Part of a small language model's weights: width 160, vocabulary 8192.
MLP neurons of a small language model. Each row is named by its layer, matrix (gate and up: input weights) and neuron, and shows model dimensions 0-159. Each number is 500 + 40 x the weight over its row's rms, rounded and kept within 0 to 999. Numbers have three digits each. A neuron's up and down rows have the sign that makes its largest values positive.
After each neuron's rows, "fires on" lists the tokens most often at its 100 highest values on Wikipedia text that the model never trained on; "fires after" lists the tokens most often just before its 100 highest values on Wikipedia text that the model never trained on.

L11.gate382:448534439506519524453458511457563436571464458444452495482509433517477487407475486565538517548542481524502578454483464469551464512507576546484422422496497447470513494449503542461465542480461504535466455504578541579523535480428487543411447551494516506506503504506478471545530503540537471426495567491514499457560515541503501487505524484491465528508446489394546467540529544470462464456576563495492468470478514499475548556463460490467442486546484504471522534521466569536488507430532464
L11.up382:486450490567567520568544475471506457473419418488575493472571481592458449492583476517520508483553585525516512521540509452555531472538542479529547505443508542548559522497504458474508482514440486434472474519510499520463458461462543509483536485512452502439565457498500516499512459486502537468480580507538489419501593530486576434474408537447524545518474511516483476500461450474430533477455481469481519551526498558479458516473489480526517470501482529514511475446441541406455538439537492
fires on: " |", ":"
fires after: ")", " 0", "3", "7", "4", "6"

L11.gate98:493505532566551519479561517499474545438538519482474546492486433452528496424489425517452529473427507472528598506543474536541538508497551504508550502456441486465509417510501515488427432488436515618583485603472531530542509476532460520501547521533450506481422507463468494490534491490457488457495468507541473553553493448484494454429496494504479501536517503473468551523501534481466467451508501506477527447516497396496514546513491486451610463455395502487543524488431503521469510459486487
L11.up98:474465476507591542542556500401550521486567523508492460557553505568552493522444448522492452446460506546423462507575481468525529509426475487461550510465466477505516493532485500531527504413533517518481503539469555511484521469495501479499630504488472569495472537519505537534522482517517444493551531509515466526478515543549480572479511439474494559532578457535532503546549547523464523522549513539497509511445455415465573495494530479455441491472528549426452532493576457467489516489535407
fires on: "–", "-"
fires after: " 6", " 0", " 2", " 4", " 1", " 3"

L3.gate299:514502560556496460474475539553435536461562537508516545498531465476513503514494497497502483452501529514447393410572537525516521544472515491486580479515549466450484518535459501494542515513505526484562488453551463537544532493516490503508451568499551536579556493499498517513469520547475498488552479535487524513501479497491572467516479505476534586564500535552558421500582467478548558516459468561475434513529510562529444557535423430533475473507528490514546445510497577578462463423504416
L3.up299:509484478401485542440550484486466465490569544451507465493536504528511545522484502479545517539544491517570550406520474459497530453531523486500451517495533492419562455539453491500547588473457467558530486512491600512495541562467565466488477499484462492544571511471416463513509579459506493468560506500435459490493507531500590533507515522651505497476578519596492486559559490467443519521437457514501480512488532504483487508511481537506516482581486477518498514522504554518490536562485505
fires on: " |", " Some", "ree", "ole", "ce"
fires after: ".", " 0", " 2", " 1", "F", " h"

L3.gate127:559460470518532513478479487533473486459485527493513531435486461453478484432433515519515514426458512494484550445478535486527504487554515521508478466516503459488501400534482453485403518503446498489512558500496453479513520479466469499484524568591472565476470476525486405561494505556480494435536490538508536470421488512433527487466570549522408495543560576514551447512461444410431515482568518516521495439520449518510510592511482526444537526460478498473496456439485467511552447579534535
L3.up127:506484429499503539451468442469499502464510560513545524505529546459433509502476513489477483448564457473499560484506495457489444499504498504546509457386449421563461461534523482526458571512486546484526518525537488467510569524466468523488442499495559505464508476451498538524483554506526381434513448560501542487499417440521608542494502527491492516515546464533484533509499437456452502446491512548482526537463509523522531564458570529577520455432603495499450448497521475482490526573453530
fires on: "-"
fires after: "-"

L3.gate111:502503496563500493529455491547459452489516469460503521499514477519493484519466520513503494455598442520487503483481431521494475444497476479474459529515484508513534455580523496486448550500501532433528496580448545564479455568501492508495528461474482455501557478480543494463522515516462499481479468591549467479521480574592532504563470463485411636447514558483527436501563465503491484472539579533507499425511537546412472557555494525555524557507524511451547504510512460555543387488514480
L3.up111:519559440456523532520540501558531545468523439506491486499532550464497489517422500556452466541528494510586514422462478497524410503462524493460494528528425461478546493561494496483502518489472429461494534524485482492444491528534491510499480503509626527466472575537531474506551429503487599433546521522492414544441551499471493441538534578515470524457454561543518476443507433542469575472604490504460527486493536483456541487555511468504511469563505495533493476490555534563524489450505510
fires on: "-"
fires after: "-", "|"

L9.gate417:538459513562472522463460504489529524434526507503513487490450420562519435518584595430529550506481471504484478460495437467525396482505455468507467536493515439496511412471547483518509499594520508524467472499451537516501500531521495526479533480432457490502566479494422502584469463437485600536442479547473523491489493447444542451549518487497494523501538487562473495483503535506461426482460499450413494517497568520557470436506459491552479468540476434490414524488499551517504540559472464
L9.up417:529481528569498466520454525533463538477470459540487510526450438361577475494488531551531481522532546475451568465479470506509450481429457475501484480557523531547566489435476504459563489525499527497559577549476568489455475516499491441510510507478565495461475467508461576467523496502496495465513525561441541486487553531406516538485472478573576474532498469502464493516587536446532554495535489521471549428482503468471438475501490526533466518550572456514431449541469440485507479572490460
fires on: "\n", "\n\n"
fires after: "=", "."

L3.gate51:469505460475510479460585527488498511466494527649476548462411460534498476450536486476506510499507428470477512497468413509525523539534505564484500514488565502481601511544485562477513531543530597549573521462540505552464492465523461523506466481504502476506489513530491541538496417514506465527530523521513471598526495530464550477512512464457536499550507532542476485563482457465502501467498527503512515494521568457582519565454524552486564555506564531418509550461523581494500544597492514
L3.up51:520519493483472534503513524500462502516511554526482531464468457547472511481480509515574527516528437492436516466437422511495499535488507499539418536451618568544604514556449511506508498483520548531517505471548539455490525464478503479501467472521505412473540581546479520526495485484494471564507578482487480555487480598502612460549501502516484502573438468512517515593417506484489468506495525548477467524495510404519489536468457514473572543486578587482490569496503551475489467466516488
fires on: " \"", "\n\n", "\n"
fires after: ":", " that", " as", ","

L6.gate369:547468463499493531459475459508475494419440476505475519490447498570493464519428499499501562487562527458524496524491469587562485513482515428514497509432541509441498467483553494526500453434498515554535461431482515527540512463446506494488486490566506494418498537526433437521519549441525488455549538458536454562492601523465527484464463553575529422525437474508546513532462500553487482494472490483455569515459526514490540555503589451419437423532528509470495472542556521542524509426484538
L6.up369:575567465562498484551481571533550449550488480536509475495480541426470474488564524548495540472508501406517564477420495477419523497498520515522482577513555510442524536503456497519480511531424441556556477535521464580455472426482536506558575522506511435492443574566426431568523478451475526439553517547528453521470463519490539527445482571518508449540511503529525487515466500497490503503465526520477535551516518439472477478523446520468453554455509502466486537507503508503505568422486531
fires on: "=", "In"
fires after: "\n\n", "′", "\n"

L11.gate426:491466517501526519469494535594455473526460558531409479454512501508526446601550464538535531490467553502468522550530523577517541533447491563559517531483489466513534436481465482537495555498486490499523471564556429487488491516549471496521537449532489557510505581515486469505525595510479539503534517560461530495490591507476574511543447535585561553525493548472398525533510533497494491541497493430545487476549483462480508485432478555503456561506531478497587438510467508524560487542544458
L11.up426:535500538454538479501481539556554588537537460519471509507522573534477429521546427458574511474522487491500464507469554483543481476467509536509503565549525562493479439603442483509579573508484473518518529471412497443547468527533550501555464507498579502553519435536423449466531453446527524460489491479484504454443604490486539509457494479581544456548552493456468548493438469528511454539509560487491546511514526534600545536513486504502502504496481462511558507454468480508504517479465452
fires on: "-", "–", "|", " |", " Division"
fires after: "\n", " 3", " 1", " 2", " 0", " |"

L3.gate76:486464469489493482392567488539499521417540392404414482447542486551522521466533514543445505529512562455469565440509557534514432491570537526531493469482493491503577489434479498493520499529525553487478485551504468498498434508472494459436469504522510511471540526489498531509468512594462524422485467453474518484500497494534551533513504537460537524521538578567491558488490444460507432455553545524522525511518445484520384536473513453463479530518520455486567469536456446539471479519469512
L3.up76:469503451524473557476531513510495522432463483492528448472516560454489468540503499548443460536484569447501544465484606499535571491491480504515490481462447485507481499496449512503481603539457498543517502498460514537512466523434544489462490496454502503497459476486507469498581482571526448492574509479522574414457539514555577554517573415490473501524540599517508485504468573452503518523513506530566517543493457472552463489462454516439403526471514389475529538476474474492480485479522587
fires on: "-"
fires after: "|", "-"

L6.gate428:547442523529446529512565457557558446563533579505502517544519538497468602538502486532559491499371533529467467462478492483494500465468507486483500502518476517488544401487515552424464529507456487459468566501440518498546497526484462502503471477549495498513518473422460458478541514493521521538478453475537567478497522511573502467530549495576590433511511535498539485466514412459500532518538530546520540536448449530472413509485523473513489459545479506531518497554518404451550547423529490
L6.up428:496464568478514488525436456527466549487456437472492504497490475517501472509492491489534504536506430539476508591532625457482526488513537561544480502504486546434513517474434525491518523459504449444486431494478597504397448522479528507573525471569542540437498480508465541511514520522595498467459472535525536453532493470494439508417546524557486551549546531487550569502528516499487505535460498420421437460468468520554522442529490532508529525505564436468479430522524515443501488465516539
fires on: " a", "-", " is", "\n\n", " professional"
fires after: "\n", ")", " is", " was", " =", " as"

L9.gate37:516495517561491487442468503495494463505490486514553506485460474562558541484426562526507476426490492482550494506425481529564524488518510490475469489557457494518472429502575555469534446512475546488489580511460593538477459485489515539467471499483418513520518537499494537491481488502503423538464556480529518445475425530461450536545484551507600444508471494459473452556545465532493407523482517604519427466553426473512490468539502472485488479509473463421453533465443451426445518441516459
L9.up37:556458483529492520490479502480514488518453425525452504417524444538494445434469524476494476508481561536508432510428509551525484464440518487452539495521481486471411463523558556472526447486480529529481510464492467521466559491521489494450471524439418466467444527474515505521554479494445555522491500489488495527537435571452545487446547516581519424501529535488472425523481523496525485572437526479570530550437552455575492526533511501524456513500497565453463599464529465543549605459529510
fires on: "\n\n", "\n"
fires after: ".", "="

L4.gate54:397455438514447529487515578563502527478513508468519523478497461491402526448436515498491482463457445563535568491540452551492486559490531436494487475508490428539482483518483508493413444447498455480513506509509569512556474528494473529497546484529457487485437498531518464598559449546472518446575518491459512438470484594468454513516483486550507443524502585578534503512503465519499510477576509471498509462505479434482476547472534466432500529425533464471535495552520466550556523480495578
L4.up54:474499445491566522469505494547550467522518423441403476429505414533529591546528502548455432449509545476514496532504524468482512426479547492453533460463486419426563512545481485488470456412495508524531556494470466511511511490484543577572418520518386596418455468492451523482424458499500537488498504532538477484530551533495470527489478514539502493495466553545458479461479571491455481489488474552523519464446464482488521472538498501483527491495495455515485511453489442547483486572507486
fires on: "-"
fires after: "-", "|"

L9.gate65:564497511515538505493519442465470489512495543482495455500575526459453464513486495484534464433491476461464461531483508475537537468516515466514484490489511491501519490491484443594480525480415526445459509534504521486521466484464496474453457465539513495468463521431413556516482548561561488441472470422498549392496493505510479453561533494478497422516536458510503537448581535478541574453574484557498542489562469477560499454646497548533475513442509489567501483434569494535461458463532446
L9.up65:469528551447461490479584519484520540497451493444475505523500421475457476555480455513528510480442567464499499488498464495468522582502472556488560557518494471476553487462575524468487525468554439460492554541514485468552505486543557525449516537564541572424513514520483499406484527520538489465480521534592556507475500505453539561495579502543459498503535465501511443404493547481453463527432498482535445504539468529488538560510514442436493461588547506533475534548488431570490542506560478
fires on: "-", "–"
fires after: "-"

L6.gate276:562488502492508474525514466504468531485438462413433537540504486424493462456532494485559511475492548573430478540524439503506496484467510548575489533501541454559438543448496518544513507543567528500482548568528520571534537525493523580464513525558492453485541476444469502391540557486548489440560510461542541505486477419538522466565489491467510520489499465525568519479506539469476485499440443446509533408466469529474517467457480569520426412506506480550491493497547458510432505466509543
L6.up276:561506621443558489501500504397530562486468474535531549509477512488537478487532465500502518499514571554463549480437467489533404510448541475562515463520556454511457506474571520447472543479504451482511477505525471481540489489469443504514507529496511484454532448485449492480504490475592513393515475468573548498533550493455564565554506468490478524546471463418505522475457543501484498493442561483496528480485500513612561545512545497498473494512571578489476508433485512539517456562448472
fires on: ",", "ne"
fires after: "'", ")"

L8.gate200:474495492530521490477497546568494498455480456464481493530487509560583500482474506577547597507571484451485534471446462433574555504513551505518476452493538460463604492504516505496611525518447460548483554471450511544512541518466460493491549469546487472481483430418510583560472506519471562470505508483570512505458456540443592530488511436551519483440485466526513524513571589556557476515496460524477464493520515511550506490462520567535489502453477436499447493527507529532484560531467475
L8.up200:404446492548457524532548546537465461407507509527430520579564525473408446536492598591544576551518500475398501454471501569563513477470510488513457543480484515499500462511519486455491462524535464529493520518442545523438462493533482511523479507477463498481512410512405547496509467464469478451467524470557487547452534491475572536504467499490491480462511466527509467494532495503502491518570453577506480503510522489521519524484487492471529590516472406423459474439469486523498482509446468
fires on: "\n\n", "=", "\n"
fires after: ".", "\n\n", " career"

L9.gate133:440482449496568465568557510473551468553454530483509599520467461494475519500565506568506530522437440523499530483451476497492487387496492439509562457472513529511498531471536443486415437539444419457468499553565519472502505491522488484520501511506466443456473548517454540510532493453493473518472578434502478429524500536513495465525553484514534449555510488500601568493499501491503527496464543518506542563428442456489517504466534493464496466494515487532495426501479521480460418373497513
L9.up133:419483477427541521465487457475592480479498518476485480550459473610481502544512436538463461485497504525504497493502436546494464507498488520458574503449539448510464503478521466469491566510482496572505485466468447425509479532469467443483609560522480517418572536444504473461441478481569527527575522448490479521514512502460504502519506546455479504523417489451571488459517531421441539555525503542510463461526481474536504550445459527489478477518533527483516514443494417463454592477567481
fires on: ","
fires after: "'", ")"

L6.gate141:560444527530587487521557512535490541518483508428503555543459468493434490525508482515463495534461487526494523485579487503540528562518471463492550459508543527532593532525459497559514533504457545416426472548462464528538519475573479580573500558468464523480531553515474522486507465475495561536558534501583548481534468472522457479575524512485495482568499446503482516473496571449527524433443510537515542468521512545510460453441504447545439515474517538417537471476545498431490411452481455
L6.up141:504524460559464413559510475534512503430479584550506505523462466507510519450485399527479516494471474473427481536534508427546447502482514488432463529560506513453474556516493516464547491433532497569485469502477485544498449466499459464514547480511445504415518462521576471497450440563515468502451459523523524546500524442506496491489542499503511510481432492527530491491468564536416404436565454517484604519419490512467471546467535475546546541517472551505543503420552517491514521487557540
fires on: ",", ";", "ur"
fires after: ")", "s"

L8.gate376:480533472501568443466592541485487490509491570526519426440502490509501408458499472533473531449524441463481500499435468449497521529562545488533542486580423482509497493518599480487501484503514459484437445503521531569586502556531490567492556445530480535528515503487471543420504522434468571451586524520532484529520493522425475555475557461501534558534474448524507501498542482526474531481481508499449518540537448554537518431430499576554564461501536490449512500491517563516495498497444472
L8.up376:459513457474479527498538515486480521485560505561492549432437480450473486445511441490513664502534505490425560505472499471461459489437559553447415494540525427473506463481518409544472436564520478487437456548529526568529428452550549556519408509506554539585480507472485488540457473500502527521535500484536563545510506485479471578562500497527508548550499413506508499515471475484450491538455497501439521521463504519530477515468511469463515496513508499446477511508472494497434470483496561
fires on: "\n\n", ":", " Ga"
fires after: ".", " the", " \"", "\""

L8.gate337:560442503477443544518500500509451518485451557390396504490498485520430549524527511524518510565444492500515473502496494491492561495486501422459550438480471472459534454569514498491408454619483507462521578562487476460453519536536508474520499499480467451500479532519481550581498531515462468483471472471477583394599459517464498511508460528511498511452509475459467498470493544448496448486459517556411451456504525491542558490549513481510482446466492517502573478507517481461476476453459453
L8.up337:468506539530511511454493480508511488500514499517507512461468508562491498460514471608491476529550463407493548445507498516546465421489510485504485516490461539500468481418494504419488459531541508425438493481516379434503449555439522430478516535517479512501475545558461433611510487508487540422405501501508525488526550517447488479492523423488498540480533478431549528529530474487491497623452493425518510504493539526486505492538556467527473525536524540526515484571520461496470590472461461
fires on: "-", ":", ","
fires after: "-", " Website"

L11.gate3:441471483495537496424485503493481461459553548528502520550575423515512543496427521542530551529452454476496557472550511451538552522502494559474421538515448498506538515423443541448490487502458501467469573491500488443446519509466493529526474412488415466503511463509529496504486415534526501507492507484460561525440557538543494546497426510457527465533579541527474523520509485494576473496469506499525528506497403513500509484497440503503559494562372524417483560482543506507481548458450447
L11.up3:413481523579474529534489540507478459515508540443567517497505502483502494476490503525536499534502502484482553436528510499515475520477504476538551469586475469499484505485530515497525497455453537553489469508514487412496437455457551535452487578450519419531544481443522536527487549544448460505494500409445484541451509615510539478416494502530527444505444470563504474449487504458497392572477486558512584447420514468520467514462528512433476458569466466564513447544449479538489465471517496
fires on: "\n\n", "=", " was", "-"
fires after: "=", ".", "\n", ")", " He"

L6.gate83:566545443551534510515471526557520451425509481466467513490473484501502512532502485585545559518529518498428522474452505472526460530512432470589499487446488533480509469443472467523554506486492532560501513502492487544507556431493486508491563430514447459493495440504513547515478505508479503486523477506525518517445530530530599514462464372557591445464462466478486526486532488493544418519508481518418512519556516458463459436522469503530530594445495387454469494524497508417523491493469567
L6.up83:525576459573538480453437535455481421511476450526457518500456536537480452552542501569509663509481450442496594498480502473482500577484455449491507488464532520515520457517497462549528488517498477501479465541486456512409523413499460517503553415475532511522514495518487495533486529536421560463519503502504505517444551503567500550464546449555527478498495511460525547545522531491499504566534460527526518514498487488503469468546555499486515526494513534481408519443488488410565462516429552
fires on: "=", ".", "\n\n", ")"
fires after: "=", "\n\n", " =", " |", "s"

L6.gate16:453487491436499478487544524501560578435450511529472518518536426545514490506513464516561531500492475512521540498529542597559486545491570533494542519530499474439459542484489491511480515482553492494479516474530490484547456484470481589519520493471509500440611511535596426480471468560489456485486459508489530537477580547470501473481537516507430472528511488522561604460524602484477503494467499516462490561513546531571522567531546454400453445529462470491555485497584496495508494508440544
L6.up16:508538480478516543460502450522507509486428452519521501477554525488522487612571538500482519579478522501519567541503556502489481491544481404487529487436522433440464429475496501575517492463491567451472540550460510511566566502493553519489472521500380556523506485490539499491427558509493475503490458537574523418516490504453542480504540484514538494534445481512474431539503507483505417434563485517529446495465496479512512557547527515400538589519495550514500548472527488507470473504552427
fires on: "|", "and"
fires after: "-"

L9.gate375:555423435548467436517506498488436489455472517527483457485554516516488519526523491503542496570541528466531512452511454571538495536528517506492500555548419529508433568511546472484458517561437533463484512537531518540432478485523567430529473515509470560477509538423467563514460521494501438482456492547505547473518555595520484523475510544546569515499521585417387474496496587466436427490478494500444478509477529522450480512473452456532471414498494519506483427528496488518517540488537498
L9.up375:528427539516513574541539598482478482507545483402454484407432541491503468495431502518500528576485464530499530473507529537504528524510431549418561466569452550513503495502449499479540508513493449412500495495498491484541505533436496475522462538501497496452484465535466469542559524496524457469538489477486549517555428532490482521423580510559487522494468497608516475481570571500435434505530519483475536586497549423505534497484548462520441476503474529525498426513459528548471498487522504
fires on: "-", "g", "m", "ram", "ral", "="
fires after: "-", " Pal", " photo", " Par", " Pi", "="

L6.gate326:530518522504493561538489489489568465500421489470464499525497514432486525515440535475491517518557474494431492570495475577574427522502541525525525532500556434567451520506467494537421588466485443510494471443497577547496485544436546494563555461492476534485512467544481494509456519517482478482540495450469565517419505557481478540509506459481467509547504398493455489575480504473463565510482480446557555517482542476481500560517537587530470465429534438476449468497535412467537492506440504
L6.up326:514430547493510561488493471537497477521485487465493446551398565517461444508530508459503437513497437494529492483489507515576436431546551551495519451493552539543533517494488528555475524517397481494483518427539533515440439500565553485532482537549468532486508477419449473526505529520546466508507524556542511537407526611536499492525539518528454526440504502467438522476471577448479579555546491492470479487476522476506510569494537600544516517489461490542492479437488452535556472509516546
fires on: "|", ":", "-", " Website"
fires after: "\n", "-", "|", "=", " Ref"

L3.gate104:519445464464493572480585482516465536434506486537446578492494489471496555510521520501506521646549486500478471534546551572550416503510441511510495525477461469503457513537533496517531412507566482485531446510484467518485501476517544492442450556472553487520499435517512519510511452507505505495491491440468571466518558520515479466504578568449446492527501502473492459405556533409510509408534464503488584551463524503533514459532531534468403487501476502541487435503513516463470479542518560
L3.up104:462432537488435592519516532432406533449531477488502498441494521510541483519491453457530485532495523505490493484463469561583486490488568544528471493465472482490522482483513619487475528515512509525497527456506482451553515454494523503443433433470524482540503482573596468450494498497504547465512436458597472462556496454398483498465529527517506402476587467517538471503491464426489486524557492474506462580481498467465537536522458473490490504497482455486548499530477459392550544475487509
fires on: "-", "est"
fires after: " Al", " al", "Al", " anti", " non"

L6.gate105:451482552538516487471544430489411583516527514426510604504468495509460536601512513485510511432543571579455539514483463506510499563539582512492556470513487462476481467515514481482541519484555533492502538480477538549516572556525530473596487542480523519448474535492460502485502528531445471454501437524517516466526548545563510454477475510523447472449505468498484529592562523527539528506510517543485494554503477465488416556453554521450515513507482394457563522534496460511494570532519539
L6.up105:496475444507520435477481488506551508486469507456536395542563483498484480514438568509553479486465507574448551477449523428534462528512535545566453389489435529553493491527476487507464512504435426541498570557553495483405481542428502500418479521469514527507497514509440419585445521522514512515488558515468539519455472434520523507517522543469529546448466509529485516445506573497491509522536602555494470547538511456522541499559495465472550482501480532489488464514475451489496480491464577
fires on: "-", " of", " several", " various"
fires after: "-", "|", " number"

L9.gate367:559468504522490550478530503448553480415571451476421448536497506456461511403490490552543503481494539420434506451501478493465495432471535509523440514515504423588427485522472488496558525535468577529548573530468510585463487517459576563457538479543570526500441504490503535533511449459474582497445521555457561518470531532525512519487495534521575458501466513505539507502457494434475483481513510537530525540484525498517403546452435447584487493499507489513515501561493497538492501501515473
L9.up367:511474516575510530475490489564474466459546435544511476470531482479549484453528507481542468537512446530472461495458417433472476451486557453494438559523567545562513488443516542530576501444453521495506558537526578579461522444583477467508539502487572505496454461496515547492500468561488527483433580550575482564520525445502535522463519466565508511430493445496569519446476423488538523524506547500490521514571541506451514512537514485491499484477510475517596584520459493538498552467477517
fires on: "\n\n", " According", "\n"
fires after: ".", "\n\n", "="

L6.gate127:492453437475533535545486503509461473585516571489510497574521505470552546474475417490442570457441531534484551529484520451484545500473495494461517491471503477494474527477569481470474487463465452535519488570460498566479543510513494456496536543604579471457479473497451474445503533530505551446545467453488498474514476439509533514439427454444516444589473462474472517469551499472443498514472477444553493507437527456495544537404555511420517437479510445523438555536473510461553509562520475
L6.up127:446549482444545489553450503465438538546514590494510544462541560582496469484444473558503554489521555506414511491457544570496462477522571475519559567503442467549522587437546509448523469525466450554538514473509544515491448533575503475465463545526496501521452531577472476428532475482540482475526516486469501517501457473530535480521490447494481507478485465442542514463440482486494511545491470427539500505482473479472500498509511555461468489500439556517452417391553426496551516485521562
fires on: ":", ","
fires after: "'", ")", "dale", " United", "ğ", "ax"

L9.gate241:478527445480471472495488524551463511492509500524565363482567566552454465443512474469453508449426465517513559501542557509528494452466509534476527550502462540570567571413541491478554594512503437403523454520493541481543514458506442503507474507605481424567528450476471498488497529550549561540480453499510531528453526471465505518492443504537529556529487460453502544433468531557497494497541493496515481491450454502527475485461490511507503479468428515429532495506592495487507489477495498
L9.up241:442441539500569496500431511496492511499467515511446530601488438533577510535459510543503489474503526504470480515480484468471480481485513498501526544500538546485465440471492471555470479554406438461521457518421488537498507473494482549459484506474553460504516522489490558486460470544445497580409458490442543556537507474540499463471451480502525515419503439494494473406460492474464490482441568499484532480432479496454480511439541400561428526551500516517491487547557475476445541448449394
fires on: " a", "\n\n", " is", "=", " ft", "-"
fires after: ")", " is", " =", "\n\n", " was", "\n"

L10.gate13:528429515485500537488430489547488591529485498534415530535528436516457506505557534570525536422502470485473507470501502506477465532528481460478518518533497482536516526456460469556492577499526505544505442480503488583530503450558485493551568561530442487510461556587466565512529425466530541494547493521455504556518410531457535480520550460560572543525541528471506462478487482459530537486533475474476527550457522461479529518540504543472507500461526471469564525560560513451569596474460596
L10.up13:500519477474489554485482457494531484503526483535521545500518418511545527462502499503558500474521524523516428512541497441462491489491461563472478504585487433465556493521475522485469499479498477525511449431395402527467512513496550474511524474565533535481529518555567543521402491511538421481538432476499511535481394485442522551532508419586559509494513411508464445538441538517532444522525530495526507551455522512454425479542482512522538437492569572476569542465486479468478493520464534
fires on: "|", " |", " \"", "-"
fires after: "  ", ".", "-", ")", "\n"

L8.gate215:547489524537531408409505463461484469536443520548488464525486503501472506501444473605456492516481452451530501467441510442523507551521509469493461497483546527539492506541516482440476465464461469469541449453407506591495506474486496532456539464500498591480488441518501505556524466520447511487460490543532522432473547565475540508505471426558515469541437411531512538551489510479558418471569483554456483506532429453492486518465547492533524509515517464536447495582486484485580504454423539
L8.up215:465491484508475512509550585548504529475513443527515531457478512423462435481481497489499554473478536510514468477507413502486468464427561494549449493555462523408506575480568508558583477447519486488524464464479587510443488506542533506389518433490494470494496539573466510551542498450418557425513502485552568489431595479454445475475557477516472514515528513551541489504437575498500477499486452517482517535560492515545491499520486468460460547481470510458507477478503451506500475437433528
fires on: "=", "\n\n"
fires after: "\n\n", "|", " |", "."

L4.gate129:511510423534492467448537427465521547463462561513430494529523494545478468459477525519504519464491451495442515520491515537545453540512485502509520449458546502471532574452508516523490523452474518549504595516521560481511522585459507557467571484440468518459494487601544412509472467430423552453482501475391509504497524509535480534514493442490439488545523558490556480524527428480448474501513448532553501525454495464440497537518520485405436449451439496444561476494505462541516500558527519
L4.up129:467478420511505529513412547514503457468495470424543519525474489475547524478545492516436375498563503488447536467543555508506545513411573517487572474531574536477551500430518431453487468558483492512402486482481510510617518534537503507527470561488477570478468475441525502532514430476518506543490498533518530489490541452437486515489532510469442506498511447516483580520500501502464490507530544503423530589445466530450543494527437511461507473520464552490508472495502588494480483508464547
fires on: "-"
fires after: "-", "|"

L4.gate369:500501488489537456443549498588467445492522505434474520479444467493447473565520442453581511496467475515506541520492512538515521491429493493477543521492553520533464517505492497557512555529548508514565528498569490570488486509523473400473591525548504501516451465405450506517500481515435520514524509555565462494484462574523495571492542510528489476460470483490499490492525556488473425444516515552561535498452484495482459554587498543473484431474427555538552501473597418544419481518516538
L4.up369:438421563526499558473494594488453523609498504542460593493457549511484520510493520493558456490485490482516492470440480499491484503442438506435542568479500488569498486567549491493519480485505500488476562549517437487566546494493504447501573495567551408468527432530573534539508448462533470459512422485502476569459445520452545461477475534491515463516519519513517501503536477462481495546513563471559457506504601503516552534474561497509457502530519516525389436527503527473539477479495495
fires on: "-"
fires after: "-"